config = dict(
    num_hidden_layers=24,
    hidden_size=256,
    num_attention_heads=4,
    num_key_value_heads=4,
    head_dim=64,
    intermediate_size=1536,
    vocab_size=1024,
    hidden_act='tanh_gelu',
    norm='layernorm',
    norm_place='pre',
    norm_eps=1e-06,
    positions='rope',
    rope_theta=10000.0,
    rope_fraction=0.5,
    qk_norm=False,
    attn_scale=0.125,
    bias='none',
    tie_word_embeddings=False,
    parallel_block=True,
    init='normal',
    init_std_qkv=0.0235,
    init_std_o=0.0,
    init_std_up=0.0235,
    init_std_down=0.0,
    optimizer='adam_variant',
    learning_rate=0.00138,
    lr_mult_up=0.948,
    beta1=0.9,
    beta2=0.95,
    lr_head=0.00605,
    max_grad_norm=1.0,
    warmup_steps=280,
    schedule='wsd',
    decay_fraction=0.663,
    decay_shape='pow',
    final_lr_fraction=0.0,
    batch_tokens=131072,
    max_seq_len=1024,
    doc_mask=True,
    train_tokens=1481000000,
    max_steps=11300,
    dataset='wikipedia_en',
)
MLP neurons of a small language model. Each row is named by its layer, matrix (up: input weights) and neuron, and shows model dimensions 80-175. Each number is 128 + 32 x the weight over its row's rms, rounded and kept within 0 to 255. Numbers have three digits each.
After each neuron's rows, "fires on" lists the tokens most often at its 100 highest values on Wikipedia text that the model never trained on.

L10.up1480:118065101123108094148162141118194106095136152132131081141199125103182098105119123069133143169168098111114177147133092122084112112098096072116154102123095124130154168142110162100080145108126086136110076027122093106092153101102145130148130108164135164140139113101191078097182093118079187149
fires on: "ific", "t", "est", "if", " first", "ory"

L14.up88:102152132090142155124118131060164133161141197191151136144103086107129145160136148094132150134146149140146134072120144137138188133146127188131098115106098085113133100103149098132112113136107110121080158097109116115138169139119134214100151088120083123135152122104131107118149116132157126126
fires on: "le", "ment", "ical", "en", "ess", "ed"

L10.up631:107068122126121077077088107149196119079116140096120125133055090103099137127143096057107141051087137133097069103126103094135049067116121101112115170108047088129088102112122101128117071107147075126086131146112083095119123108099129128111122119123061089111061122141117096118108083136160131110
fires on: "ual", "ident", "il", "erv", ";", "iz"

L14.up180:147165140130211128144093117172143085139104140167145135135079091157151169167104136199152140105105136124097102048145159155106162105110114165147198096152076123192123128132149130183135115093078105185145187125125143128133110116131171138142175136102101171129171065085117120114160138121157114094
fires on: "ar", "e", "et", "her", "p"

L2.up674:160072108148084137071167108072118108126136106065133109160171072149119111138120105100117118117119149060086128126132088106148141098128130088125116103094058154093101129126101111115104053171109121135096112045102122105051085116156068079066061124108081115119101126110141062131087128074114135119
fires on: " app", " new"

L10.up426:118123120112078125111094094097052105086113080123100106104085126118086125103093109111122087078114116091076095103099117101096105131094113106118092101117115085103110121091113128091098104094084127093090099091093116118098109104123113099090088075087118118105114114064091128089081135084112105079
fires on: "any", "ity", "|---|---", "ur"

L2.up1231:156034105183101099107126157006156134119080076108132105106119096154124148117106124089142152116139143082106149139146060115154146104125118118123161122128066165127106131149127160117100068188123134156153124110140071105086049122169154078070062084140122129145094149096146132137108129095136122108
fires on: "ac", " new", " app", "+", "clud", "#"

L15.up1500:115076172142161159128091160128113132089094145095074109110145104140136127145102118126149117121130090155128150129095113170067128171091124126137068133179158150160092137111100118192095095121119127126132084117127067112172114107110130138105142120153096184147158080159168134138152162150119128111
fires on: "ed", ":", " as", "ol", "ter"

L15.up1326:113148154185189118124107195125114137087127219191119132136110114109161147147115096156187146114132102139163132105147151151137084103152137152131169138180121101077119161129149124085082076068168166166160094110131148098082100144098132135042148158116106176155125124126103078119217150125115126093
fires on: "l", "e", "t", "it", "un", "f"

L10.up313:192093109164157130147172122177177109113125160106161089170115090159236143139135109092165146085161115106166145150124101131121072112170104080143149128113114151130133157138117149126102154119184123135139095124140169146108161088109116123117172160144176182091133189149147076125154105206109167136
fires on: "ud", "ive", " first", "est", "ult", "ome"

L2.up1210:103076123095075122098117084095113094116080130097122109152079099122097107114143086105121104081126134122098100108130126096068077123106090133105086079112113114101128090089098080065102091127079131133108115045113127101121135116067125131066116097134114111122082093082079100105117143103115122097
fires on: " American", "oll", "29", "["

L2.up879:131104135076114139099091073084092104122125086137101121118072108117104095119118071097121082100110127133092098147100130140054154123086111098098110100081095115094105119104100077090104032106126119119107095111108134090149134126100140072069071147135101105136095099135105138133093093096120146112
fires on: "ur", "29", "rit"

L10.up1419:131107141155106096092096130152214139081129127092131109147072093118100124103176141112116143156128124162083101108115123135137133074112123119142110142129062093147106144124165107107105024147219080134059143135118056092097091160101167141082143135147087076128097089157135117137141105113144135151
fires on: "ra", "as", "ual"

L10.up546:128130113115111069126179135109120106101133137115116122154106113109189109133114089054106126116107095147082082137126123102091129095101109153129128120084095098134104128139065099130095172115124115111141129049113060137105143115109085122158137109127124138162085164080168087116170093110116116085
fires on: "if", "ific", "ex", "%", "ion"

L15.up486:205191159103167117120175174099121102140105082153156082160184135135149173140169130108139134115077166142145061087127154147096109165064118160161155114181135156132099161132165073156140140089114114165082133100116134108135128135164142140172179148137058168078086143156141089125141156155191139062
fires on: "p", " |", "ar", "n", "it", "y"

L15.up1121:103123133168122145143106154092093092119105190136078131131111133131104152090157083141170150111141130128115158090142148166143081091154139129141139095121123144136153148183136168134072104121135138140139100135183111141111128139093096086074118157175068139102129156152161053127135151081119125045
fires on: "am", "ay", "cc", "it", "e", "ear"

L10.up386:130124136143135101071079095113160083119082084081106147159071111133090132095158103096136150136117131136058084148114101130135097101120100118100116133111061119114089071115109076125125055158160114128086105134099058109126096143106137116106116128131067071108084131135100084124105089119130080086
fires on: "erv", "res", "ra", "ton", "ial", "ual"

L14.up885:116123097103117161136148115073170124178144202130131137189136109180142107181097148107102130137110142129085059123092117168124172175173127134123107135148119079082136146228108143097124123129137159172093128140094117173110164193071128159128169151127115125158091168152111091153150115180173111096
fires on: "ist", "en", "ed", "ative", "ters"

L2.up1518:149083110153133105079157136034159113123063082151130087139078050120096120101115120098147095145157134132095115121123105099129141129112112115117147098141016144086125128142112111139130016123109135140113123093116092105100035069120096098075055081089114119129107176082120097159113143098149110087
fires on: "/", "inn", " new"

L15.up1080:073171163174121092070107104134134114063105130077121111110145088144110164072081169119086143153092148116200114139135118147137113109137124131122090092197095144146094159107120124202144069126129119123172121086145131152160141144077108099089075114141127212139128141176174134119165141131137175127
fires on: "in", "e", "ath", "al", "ire"

L10.up1395:101073115116122126101159149119139109143135118053117107156124121107164135136153116046098146156119101117063134147119072079120086133077096158077144125140091084100146126118118112118148095130118128120109121089114104133072134133101109074106127126153057125107087116150122046124124063155121126114
fires on: "ific", "ame", "ral", "ating", "land", "if"